{
  "n_layer": 8,
  "d_model": 320,
  "n_head": 4,
  "head_dim": 64,
  "norm": "rmsnorm",
  "norm_place": "pre",
  "attn_scale": 0.125,
  "bias": "none",
  "init_std_qkv": 0.0154,
  "optimizer": "muon_variant",
  "lr": 0.0124,
  "lr_mult_down": 2.0,
  "batch_tokens": 131072
}
MLP neurons of a small language model. Each row is named by its layer, matrix (gate and up: input weights) and neuron, and shows model dimensions 16-143. Each number is 500 + 25 x the weight over its row's rms, rounded and kept within 0 to 999. Numbers have three digits each. A neuron's up and down rows have the sign that makes its largest values positive.
A block is one neuron, or neurons of one layer that tend to fire together. Before each block is what it responds to, as a language model described it from the Wikipedia text at the highest values.

Description: Closing a time expression
L3.gate76:450529507508469534464473506495430494488466486504551498453513507513511485493515513532467510513476529467463528517535504521558505473522463520494503539536517515536538496481509477493527517481507515529539508496535479502419502524523485476519493512496516509516524471493523497522454503507485494481510496513470526473485461493529486553463448508461522550509515483465492499507541517458521538492490
L3.up76:507493553520515512486487512460506532489521516498500449546532510517476463486458499502548486492490541463499459522532547483503490477497547550529477447497467498513490477504467531493533493493506492503504468502484557515482493503525563523520565521491454482471508471498469540471501499507497427534517479508523500495510516491519498518514523464527528508513557505487499500515520525497487501506495
L3.gate170:482506485510489508496492517507506459509522507533494520441478457517496468510520511456533516495520517496507532514485478538494500467449495550504536447459494543522498502498458487523519480510437495480494541499556572513464489482474508510477507480512478527491515466527472493495497522514484502565480524502500556532536495523552508481482522472534506465485474483494504499519523528506497498514490
L3.up170:515512504536542521505483543495453475494499524524514462470496520498497473491532509548507531454518559522536508526545520516467534517456525491463480482464496501513524494529495526528497499519502481479542507468500542522541438490509518528506504471511503469495473452478488481471478479473492512522531501482467521534453508539497436498484501491503508543502518505514505524464468510520463472513487
L3.gate216:522535535525481505473548555558505476504489456518506546483481493474515506520507476451516543474521499469566453484477557520537491507498517529487498464499478539547446504502487503493479497521487505510488520467504497481543504508512520519509513506495503478459493488492453495469515508528503489552474541525545517499507483504470503515542499545494516497522540485512471552516483529480474462458466
L3.up216:490522510514517500494558513525474444485517488489509464531448491485523527543523508540476538444492500497506462554499488514514489477487535527523528487497485510540515502500516517493490492511496491488524480475548551488520459494484509475477491508552502497479496527495505520541522509563495524507429497516504515494529473468483486472479541513503490480524499527509507485521457483486493496492494
L3.gate251:468560517476496526467483511479471495501495523530527480461509501482558494474514494510485476525502552457471500524469481487503522482480471511463493500500435501464498500520476494496527514517497510513486510512471522531539483523492511504497458527515489540485510529484513534514503541511508519501536505462478516517504507527508490458527512518473592495467507486501501458508530497476522479490525
L3.up251:459469503485481509476521520506467504453475437469559499500514453452489486469503486510508444509476493480480479496532505521485515524504504497488530508442484488463500482530490479512514501509499506457532501507533498487528520490538483532508517509541521525519500519467486530506518496540497514517428424477509514518497482524451486497459531542495478513520488495504459515483510518490470506495520
L3.gate301:488485556510477509489521506488533488494519495469560549523487505490468460488509503508499503474513537504493510537499469487479493510504494473508485457477463512493487564483501502517491499493533512481497490525508510478457503492491526505508479488539501522495483480535532527493493540502518519493519481492482515456540483525485482517523489468540540522560510504499508514514546469448516521510503
L3.up301:478516515507480488476479495494554480451506554482474473458482512463494517480496489499492460475477490480496491498522489433507460474509505498493496456468502528536494484463503494485478521494501531469465487550478524493513452520487496508502491520484501486524476464509504476462503513496507519453472473480485492489538520519507503527501533475506475502504546474500522554493546535507465518520520
L3.gate404:470463525487508534535490519494516482527553527517476519459509495516541493478466505485545499472485507531535470483465456506490507501521483521500498503486500521509493535488504487525493515511459522527540497477510485493509538499490454496481506482503489525500560496494474524481532546554467503521491477464535518466485500491538495495530544503479513508499487477450503504498532491556517503477509
L3.up404:483500505496513522442529542480501457479512508504457468474452472502446483493470529503500515517500493470518485501518502469496502473505521491471513523510484507512491485505494497499526521490519506513509510471512486503478506506447510491488466524506497507506524480479446516474502518555488501525486454466520478476507454509482523521466474510474468476520534503513486539485518500482468487485473
L3.gate408:497499483510476537514516532531527485454469564528472454491467491507476489519496508503530492451450540514530413509509475475481485489535504525507526444487499540512510449458482554508483532524512466528485473533552520452488482463510503527479534550478540487511510496495514503521476513511515482506483474534467495564487505512506485578522496479452503528498505506472461515509498504495507489501444
L3.up408:514472519526493525482508476503506506492482541527521492531503500530474470519495462499511549483492501479510517538521529517511508476484512496495511487439534542482450491486507516518514511516533529526489492506503547499509509467522495527496503485557496470513488478513517493504496532498492486499513475543527526524522487481484494480528495500460524539449518447459497488526529512526478482524517
L3.gate411:484496486476517484538530522487523487464480532528487483475521504552504492538532485500484480514525458506493519483527500520549479531486545478481577491445555480465529510502531503537486477495540470575483505483503486499493542476483535544482532483497532503510487486509502517495475517457481472513506460506475483497498499538447459527497484510534506439498445478524470519536531519485540471518502
L3.up411:489482511482539523495517501449533480509500510509526471502502485469472533464533514485467504513526498486466544492510491486436473475468521504472512474483466560522561549484511485484485509490528479517495491509519500527519483534503465540465497544478509498532454486498505506557449495485522501463516489480494453506511528505470470481513485474537524496499500513534495509513502529518515528538474

Description: End of fronted adverbials
L5.gate110:507473501460549496472478543496519476518468505487436464479503510473504474498507481510533503510564523518504512535466487479558517525530494513498513498518519425523495497537515491490502529524503475479498502463553493490512537523462532497507481477491488503470547507509513498490501525481500482435458469519499525481508514481475496578495545535542489531488547489513496514470497485528486485477515
L5.up110:497436530491449500562502491466503483520480558499483538502492509478468543518505465488536504503492495508511487470499509504517481491508509460506484476490513503512459520515531520469518496500485498500489483481519469543495522489528495487521526511429495517552499504478460522483511536495489490526495481508481477487517525481536480486551489518558485504472481535486505528478487481578484545479478
L5.gate161:494489501581478524477513471517511484469496510515510496464487493483483483467490492493519483524518490542499510501503481526540494490464511508518487520502485487540523524514501549516486479504536541537511483483525497465485458544468516487459482500482510506470512514482495503483536515509486493504479508486508476508510511514470494468490532490529535465481460511475493497535532514457440484557509
L5.up161:517503502499486525469470556481513498537487493505510487480467475501474508474519468496517533459518536505504446470452515455507463473510500470543470495505507495520530481515516523472489488510513495489554522468465502493500498523504499511464521496549482492503524477506482513500527485549484556497514534532514464524504472475518475546467535460489521494519483471472485442486510523454469519511457
L5.gate214:516513530497524485508529536497469499532483510474499534487517487505518497468515474530506468513486522477467525514520503542526505459508529493504514465503465514456490483554499470452496467523511544508508515491534505478476483512470504521502475499506514530485533500508511504494478480470481508481467504510534510490490463542496518516532494510513517479474528476467492460422512520509482453489457
L5.up214:505503494467498481483519503507515521505508489463501586504507487517550502469499472507512455482496517491501513522501479504510484501488502500495571498452484520490487478547476501491475464475503503508525498501520520481487496511480502488500476508478511536510507525533502529490489512469495522533474506489523524485524491530499533535515489562532510479524493494518516509544477521487555533503527
L5.gate265:478486501494505509518450489501545500520542507483522508530510505518496481521505478490503507478478500472531482500528477523468488513452541488489525571491510497519500491500559511482509481512489499540483451488482519553490513510537470514466520522555476544483525484500491528504498497530482498506501512519498503470545530501514525511473504537481502476484510530519459479519541499529494468462504
L5.up265:455500558495462464474494495526478434525457493497542479462472474490497479477474518498495501523529485487484515461505468522504472442513504478530512471507444507486507456497476504479505482522498531532496475488488486465545496498535476497481511500489494533515490503470506500479485486516548498468490499487530466471484493489502508537529483547504479526530506497497493465490512468497501504500515
L5.gate298:485501500509491486515502514480489505546513486473475528455521481510478502512499501494476504487466505525516485503553533488534529470523473506504509479477460473489489474516546550488530512495512510516527493524519479489548434473519528470497535425464470534465534489502482515468553506527488544497528526477506526492504500504484490462516460503511503470531504475540510499533497520477486505463511
L5.up298:487490494505506495526509469494489509507477502519497522520502509504477511497520484491556523495485481527460416518491515493492471507492496515473453464514504539495459470523510516526517471528454452494506470501520523494504499501508499451546500479475433526514534478539531521434531516534494463525491546509526515473514419511492510502466489500471508541515488530481470501489499526528468519518475
L5.gate323:503495515479504495516530494511508527476485523498494553459508503460533474526469487483535467521504524523496496535473505492511491511485439473485511496530506537520510478509508491527500506500513510507518500496528445525467499490514498500525473514514517504494517486474502502487465532474452491484505516524504523494516471502505528513496538522512478470529565517492485520484510533485538497548516
L5.up323:532515511522491503540499533498457518506458507495480525464522484508520488522505496508480486539477506487507533479497543519508557528487494515557465507463532536499462474515488486510482487518496536523514511487559521472483483492508504525484432500523490485511498499498507542502519480485504501490485561470492516497530530498476490502534522526497501523510553516550485535522537543502513504497482
L5.gate352:487559537550501501474497526524464479476516516527506486473507516493508487483494512497498512537558538492529484469537464495515529490483445513479508520505495478511518452494500485483488528493488479487505493486488488497520483453472504484497476507529518514528554512520482503498539517522488478516518509516500486548478514495482532478496491453519504498465517501495476484415536536530496485472430
L5.up352:492530500478525479512492478514469542495519499492498499526470501469487489492506484488491467476484478521490585528514460510514462519503509562459484514454503527497480488506502499536509535528523496500513465474484529484488509506516467480504501516465504532472531525504445473523522507477509501491521505525517510485519459490547525485555524504503440514502509495520499464505475441479505461507500
L5.gate393:488466489499455479511467552508465507553496486505494543537492486526521521523532440532522520487501528500512463460465489509487543511539527534510484466502479490488460458487482518460515499502468483479508515537548482484443515542544512463483496494451503525469512551486504484503496531494487516485477544438470499501475512513484516506494520530559506527488562509522507513465513486507464498503493
L5.up393:507478549508487522477511525535518508513482446501505501551504509484487476516488489543505489512508495504522524492465467518478478468484499516497526501477471478463521482487495549456534538535508476475482531509444486519545526493505515507560512574468497578528525515447474472499492500507498487498438517449519529508493530508488517500512499552479549510481475486518495517488512492501519517507497

Description: Relation nouns after possessives
L3.gate8:491462508498546541504512510502472477473496485509464535537523473504491510470489500518472500484500527557488514503491476521506489472511514524480502498463500515518518472496488505502465464483494467426532540513481486505436532465468521441534550530526496507490504488503495500497497528486492505514493527462509454537508505499493451469514530525503492472505436509495491494485495485495474507532483
L3.up8:493500540534540483485506467485507499542499487492512528482496455503512524550504463510499522466481466454539530530507436507457457474494527555465491515493512518473478494509505512480510506519472523506463520530529452547511499531491474503503455484461515504521534511491490502464523479517485498479523516519483477466482510475492511508470498461472469497510471535506489511481469475460489509464492
L3.gate25:499475540486519475506516544574508494452540482459505515501473481474523474529513490490514480485554479470508530519492545478510503465500485487463447485512529506521509477475507497534493489509520495494517504490495507545505456491485515475485501550505524473489490528489569515501549513489496445457486539486506482520485548520470495499494472520505495444538522473489465531476514518443487523455522
L3.up25:465497563499493525521543476510461479550535499498508517510484483499476521485474414537505474587453491507498519510494491496537494469541553481480463555530491530518508537524491518511513490506408503540500480486489513488501491509518530447482460519463507472511507517532549484532491509502524493512491487489496508485536509489511477492433521491511530462478495559476511486485484525509494465531472
L3.gate60:538518493496473509532511526525502489478482480490425486470487528467510515516496486481505512455533497536497477493488497495546532513490486483468475496476480478493522476520496505527490510491487469518499479509530472521473535479518517515497511511497517500519510499483556491505474534528501519488486513532480479483466458509473454493541456521452527515485485490495489462486506523540463488509503
L3.up60:474490518482509520465553512500503556475503526486516501515508500490526530522478508478502505515464473503494494493501520515451493453501510542479524471467503540498462517512516475471517520569489478520483500523472516527484536516505517526520492472513513502538490528522499491488486484502485502467507507477485503537539534532460516475499491408446497501482530547518503509501490520511506435470474
L3.gate114:540491546458484480492537479529508527432509505496491509502511461518527515500519466376540523491507445433517549507481542518531522515530529528497504540502490483480455526525533517511492482496488507496508489490476487505539471468518440461492512541505521484481498506478521521481522494489469483478495504481488505506481498484511503566523479515482465490487510521469508496482525477471472507502500
L3.up114:478496505511513490495468530475530522513486501515511514485494515497466479505512483481523466502521471511482467509464516463486512520491469490499505486471509524476509487493546522517511474477515485497491489483462508535531502478534505488509479536505518508503454514510540512455499530501459482483498498442505490510508532482504466533501461537520474475510506519481483491510515496467507504529481
L3.gate146:481503534500457522503485555503539509482477467481512482505481519519469470479506506480535491513459532465474483518521458519537541499514497505469467515484553540503523485504497484535490495553497482471511462491543501507495528468478490511500500482531509499500503518477532507497486497490487487519452527502499461508510508498506489527504494466494500516518513517534502554479439513473513473505470
L3.up146:502511541549469507448539549499545514523485492499493526500496519494480494478520482479478504515425441470502538492517514508518543446477515495490492548507513450507478498504542490491453528528518445510528518501485501471468481484470490499532541482477524525486498553480509512514486546490478501488482514484482489535510513497527504502461473507520483526483470498479486469522472499475462470472481
L3.gate243:502477504491525503526487510528480499496503458514518494481511482505485486492529517509457526520532468495507470500498485454497493515525517529447503567512487518519462519475512470506451470504537493511495490514529531463506516473503494514478475514539499491495554535494476470500487538490473518494505513538436514475510504484536509500512464549529518466468518475443497499502488453486512520489520
L3.up243:477458499528521469481526470521445520488506529479474499543469537520533495490462496496467491548503481451485501506463509514468510509531487475463508459487503521489494514499510525550465484462488511490516501456499475510527471499514452551490473559502518515509500516517477573509464539485466464503470500514507536478450477491485507491471523548476549495517502479482504510490498488568559507538483
L3.gate281:525511517499521491536527493518500473457514523525483504499491504480505522498481509474541504510496497493425500514502506498473508475527503455524478494507505463492529485527479472510499475513496481505556513488514489479476514463466457488503513513526523491487499466468470506504487530519486495456487476522466505530490460495500519491469501447529494476525478444489494499502474490501488503541497
L3.up281:540446533505479479507490498508496475508517478496496508525472501447544543445508488526530472473494516475489528531491507553509475474469508502510472496552494487503482511496529462504485514524511530505505519487554529514521494518523554517518484519481456508450525526501511490537488497460510468462508524483472479522468473485512502468530506442510508470496502465473499500475503503481503499485471
L3.gate430:475474501511487504532526555475484502485500484495502498523527542457509477525491480478525465505485495488472515518498490537487482476516500481505554479581523513553502515461488532550526496498487509516487483503515482514526489458518524506484518459494497483522454480501513493445492546502510470459444489517449511502497511512495486508470483506464515523502507512470486478509472478531478507516487
L3.up430:530509494505491512467483515494491453511519524496443527512529504541538533531504512510528482520536548494451504499485465513515485468500514550521505549483545457543499473486493518538452460506493540500495505525547488538509505446503530504498499513496480500460463460499516486495483528490516498490523495537505479534490571514470504543484443525493515504470506524481504506492489445482471523538519

Description: People and kin nouns
L4.gate249:496472464491462484526456540504497491480469461492509506499515465487507487506519484486532498519523481474473511505483498512484520485475497498491501524526502471481468476489480485551564486493464459493536517443481541508495560522509517503531497505520501528476513524459489485495450516505501530510498554496479483501484463552534505521493459471547501511484502521515496490454490473501487429504486
L4.up249:501469514499482474483527488522476512494509470491493501502515506485474512489515519474501465476506493482509510494486510522499488500479494516452519510478516548492483504520521494524516449461483503504529485493519467520525502496454497518531518501508478551525523494451526475511496504510446533494457478492519511503502494483458514517486483496478480518515508491462522476478498525553545503527470

Description: End of time expressions
L4.gate71:494504521543476505488516535492474523522492499504508528474479487465500452560492522486532532491503484503524516466546518503519524518514469504509511474526492470515492494528475478551518500505467500519510488517485513483571504486491517477502490432530477489555492518529490489449499516585522507499491523529494517484523482497465500496494470521499536485511534480503465464469485516498465482509472
L4.up71:555507522525507513500500536489499498489498489491479484494455485515491501515487486527503491529491500511520512514508507508457488493502534485509473465502530446479509476557481496503487490509517528516530479497551455494503539494527533467489524500536505564460520503502491493500511538525488507504443532519491484509519472554486503495490468526467465508528488555522531495547500448508498465494474

Description: Word-initial subword fragment
L4.gate138:534451493526493506501490472531485509526531468462527484522486502530471467502510513535465496495517466502503517458537477468527500492519471490483530536506510512526502479460515488543471456474514445491535554481489468506498505530535514494519502509502498510498509480482503499513478530519542477492511486498548530501479538495498515502505488516470517503512461487546514490510498511511513513481535
L4.up138:504537565516509482533497506495501487491486513527483496546497504515487508535477517569468463510485501451498494518489547513522504511451469502499467440473521518494498496502519457553483519529538537542484532492490494537507484485519522526453506492553507477436500484513505485494519499512477503499498494525467524481510458476538484494479459492493472494475493489486484472475552504492510487536503

Description: Mid-word subword fragments
L3.gate18:479479490496481542535461498541479458473534506467498483490497540500496504500514547548460473454518488477502453507494518488499470548445586469488503471515466543505541508498520462475518489527506507441503562510496505530523470499533473535478457503502541526460495537531499496499501535522515500520466505511477469460506457523527520501458526500507508510532452512504498484489501480525498529486485
L3.up18:533507486470462495499480504476472512474511418489498516524497483463510542489469488475482519452484476487512480474542459534458524488500468499506486448491515548506464518463492466516476457454532445436508503553517485481508480496491481492500467486511512483519505556535478476499563545504506480464526459518501524502542477510495525498472473460504474524506490495480500525533461449550527480498537
L3.gate65:514497488488433503487456467466465478505523507523507488496483504480522500535449475479498524449503509469513524484520528526543508477506486518485547509484502520543508534523531528459497473486466479481530540483525466443517500509486501513504537471525478516496463530497483471480502467516487483466515515512501487479474543535510530554476472507471489475510429567453546457495537496551530499482507
L3.up65:465489500495469516485478476498464498516514505523495505491459496480477487459491491496521515505525507465484538483484476504463503501503462514499494517532508484510490519494528529523550491512486525501547488501505506474501513519498501485489451487517474462550507547500508468481526472564497511460490500504509499471500523474527542529465510492475497491484466499508467497478480507557481517457515
L3.gate103:492497480513535515479478535491489457490462494503497472524502488511479544498510516515536481504518509531484530476513472462455556543486485468496493470510523537538519503494464481509519485467535513512504514460530489502509503463522501430491510493465535501487508491508526459521537483509458519506469494507474517520492537501493516517452524516492539479500509521500514514497552512512567485477472
L3.up103:523494486549479525527521497489520507511530523510571519500450498489519496517512531502502502461525515527503508464516455537471512500477463473510499481490491491533486499521477479542498536507480520523515445539458491533516470472490468495514527490467510478522504483536495476495538476477518509443477523496539491518532459474523492541477527444484465501510490562501538446518510467526515490457506
L3.gate105:543494482540521511502502480531517515494488502535464505507496447523474531498547491483521519520487519503509498501548555488526512493525484476545478456475481506517529537501505456529508499466491471493519483514495470454473553537513506506509497509484561507486504498522481479497517498451539527473495531469503490487523511441479494522490488476492478470530470510449487498505485477487509488467506
L3.up105:530523467502499466487512526511512452522492484504471482472492480490488490509544522511458506483493527501486512532538471496486509488475414447498546507476517527515492490483508555537506501513499494531515518484556444467534515503515517469512504505501488496486516539457509473553505491457504531482516489491522488490504512519490532514463501472491494499475495511488495480511496470520527488514497
L3.gate129:520511525524524517536494471520468549492566477473442517517487517509494513498492532480462485509509497461507485534517497500497531503501492549560506479489509530523524522477533504486517494539490501523542515492529531481484528494510486482526468478526516494477535543496505503481529501535488497508526495501474498478511495475529521534534453523510539538503466534526465499470499460552521528455521
L3.up129:499542479458507530487509531552467470501522476498481517486478493478467491484519492525483502488504492529485463486503473457459454463458474490507518496522487474539516457483536509508551527499488478459524490503533413521506513512514505502502552502529498480487493483488461550512526517525517510482536479499499496484501517542511506497510464487492457544493496487532540480510492533531538517497541
L3.gate159:499549507479521438515449486494495461497531497470491479498522465483472512506505523522497518480492475491437456481526482508493514500494485504522543490575513492533544490479512536517494508506481471470537498498502458487499485536498475500546509492460502497448467532507512502525534518523470461532507478519533504499471481479494515503462469521490515471546459469474455493492534472510490501487518
L3.up159:499508436489475443534527463557523533468478513503491519492532480505494504507520482516500509485478494534516475480546506488480526502513438487519459464508500552489519529487496504540472474482524458515519499535538535477487540517487477490494506483474510506485515489518494474486543484514478445483487480519527508486501449523504473506464534497509487521508502522473530480495530527507515478483504
L3.gate242:522517537477480573556482520484501493504481508533529496494469478474443521536520493507477510469485481491528492481489507508513542513525512511483486483537488494505533502470490493521486506538504503540500531562508493473527514508525502508488488483482540463556507487450506509482476450510482453555509489502483469506524500486505520538479537439536533480464465464498503524547508503517535488486469
L3.up242:525504444496537472536491492501489495523500495520555484498474513541447533496485519473510522519517487497525495534472549522515499457523527450515482455522482511510483506483457449556524522534462502501542467507501488514493516513456472531489504489496474481505497482537520526452457480502545508536506526531512482470484503457491505526524531422502477490481508524493484500469477458542539477454492
L3.gate286:481507485472546468494517499504477476496486506498501479466479504518471498516490510527516472471516488444500504479492525510502498515491518505511461449494530540483489508528480504499484532527474507512544541495518503508522492511550496518495500518504546533493494512508485517521486491465474511503462479488472480492470549533517470455466493493485512495462481501477516534497529465486487497488488
L3.up286:515479489530478458483527472507468439524549482513481491493523511468488470487503490478518486469495485502480514508493431521489493508500504521459540493536490477516507544474500561495480467494525506520511506533488496535516506470485508543472535464521474451507505472491481492480536475509508494499489502498507471542517493497507547492519476520476461494520528478460528484466478487504503496487483

Description: Narrative boundary tokens
L5.gate13:491550456540462497512499463513502476526518567483433520510513508547533519512469507472555490517510458497461502462530507508486489435484511496475458455460526479542475501503476489530488465509504490516494523546503493459488507476506496513473511500464489524465531477495572540540505466463539534488498522511477484490505505491535556480491513515457498528472488484503519505505488490505511520505509
L5.up13:490537502540506470489479505531492497484459509423479494497496458483459517495520506482537476511515538468464517538505474545488526502489491514488470437512510514482473504498480474521515469521509501478498524516532529498486532506500500497519521519449516535545482448499507527534522517493513541487487514548477455499500512505509542469520526495466507518478523460509541535532501528505513499479487
L5.gate94:508462555503524520510526484519472484479495503449470508531489476492504492452553466491498500469482511508538462488468485507525523497549496505520518500499517492516479534466528529508468509471510485497508457515466500497485478526478503490555481474530479456482516485458489525478520534427521510536492504489438503483491458525493524514529515493483503444497501528523505489493462499488478489464474
L5.up94:531527543513507517502494476491499558493484515506482487518512458515510439533486446486493527498507508493534537502524466560490543487526510508504490500518548500517477529505484485484460541549519510529473497484531491489484488513475505491552529503499510491521455485492514515491498496496519494489509531484484487498501495490475487471488486492485521494495465518501484510533496493475512532519488
L5.gate187:557470485507450489515489526453506518514479477539517506520513501495502489514494538516513502513515470435489567503534509525483530509525488473484466516491520491538529500532524450531537473468512493497491513502474543463514487492500472482523487516494531520461495481515464500538497484503446503492493518523509482462488485505528535497485496501497533503520506504512517522496500500453493464528495
L5.up187:493526514576502499496527493516483476498477540523507506434478514513510478497524517481404493522523534548488496537509527506491521492547515485510518535534544502490501454491462521484490513500479481527498483514491507483519526541497518464534512483508474525498489527514469473561547492491459506549464518475507507536491505528547538476488500483518509487494499489509511521494517507492501481519488
L5.gate251:495537499482495518494438483447488491506503490468524501516501436522435507572500500539574489518478473508493463572530486524490494516474505500549488506493457492495505451476510523512524494500482481503496480503516460500492513519519516520525497485483489525455491512463493462510477492477503523467514533513467509523515505501497518515474503519516513509522454487480532498479485530493500533506513
L5.up251:503499512487476526494526542520447502477450471491461489532454487533456494519513520519512504554527480521505489499496523501492515503495500484526473443532490472533458495527462473470516483519486449465475511530475501494485521505482527480525528511545480538552513531489547507513508514511541495506522466467490506503543510511461480487486521488540468491465502518500574485479499515506538461478529
L5.gate304:526472528557467482502513498507454505513453489544483514539549485477541505477515488523545552516516498545481531510479526498530530508488472506495461491489549519488531488502488493503506483498538468465459466467503497525498511507481482501541478458503530452485502501489536500486515494527545452520485510472496519512521534518499489497462480445507576508519496487523495502471500471509453486520531
L5.up304:473459494467487530449489507550550484508480552508514473487487491496536514477504551498502450435502441471483492509506472485481510517477470486525490518523511454534515476496512490550484520499477530508502571533487499504494575502482482503514539499500496455525462517487530527500505503519440487457538530528478513552513473475522527513520506491517501505496509506493508520516539497480500480503520
L5.gate338:506483511522488534485505506517463498520450487517536475472494501480514451468497520511518494480484512515499524520520428514539532511480512511515500547478510481483486498479532531517490517500495487477551501511497493510473510509475494508478499475517507548460498541481459490486494505528502494502464573479483460518500453537485534511510524466468509471485493480469499467451481489491454491448512
L5.up338:488513528489486478502487520495488507509467484475506492488466433446508478481504519481487529499501526511511532490523451470472570511578504547513528500522479514481461503463482505493515496529497566546463514491536535532550510469514458470541521493531503505459468475473453497534489524457511486515502500511507491502493508523517522494473484527477484480497501513503525493491499495508518479523496
L5.gate353:497487486512506505519512511566466500468466472504454479505458499499515500496534492446495465514484532507526489526490491509483530501506517519533549522521502523496494461485470537533527485510524466481534527528519495491489526511521487533496485477485522491507503537495473524477486491477500502477497533526478483513499487499514482484535507515541460517518473535525496491511489490511462524512527
L5.up353:508486515502435493481520518571541478518507507484511484508485484465515508473525508514505509514531473518485491522511542513495492526520515490456507499492507499478507533520530477501529487513556463520532489491478466487566498540454497456514519533505467514491491511496497475528501537547503507498493484535504536538498470559482516514472544491461510510443484500502521500516513514454525505473538
L5.gate413:481505500520477513470537487458467520523491526508535516488510512468529484484484522470521472466493488532484495554488462486505487509494499494508530550508523488536523503488491532523530516526481494525509544562540473494503503545541465443488487531439518475524464522460543511514487534524534473519510517522476495491537510461467495519525502489478499493567486494472525439498462505474461500513505
L5.up413:501491465513487516508530485507471503519481461499505490498534503497481524456532534514488459506471483469509502494485510493500493495492504493512476524484533536477526514490517450515547471499564503533503474512507484516488475439519503525490548481507478484488540501499497514493498495514535461536547498501514523508525515483517523469497506536519504489503498491519524529494548512504504464496478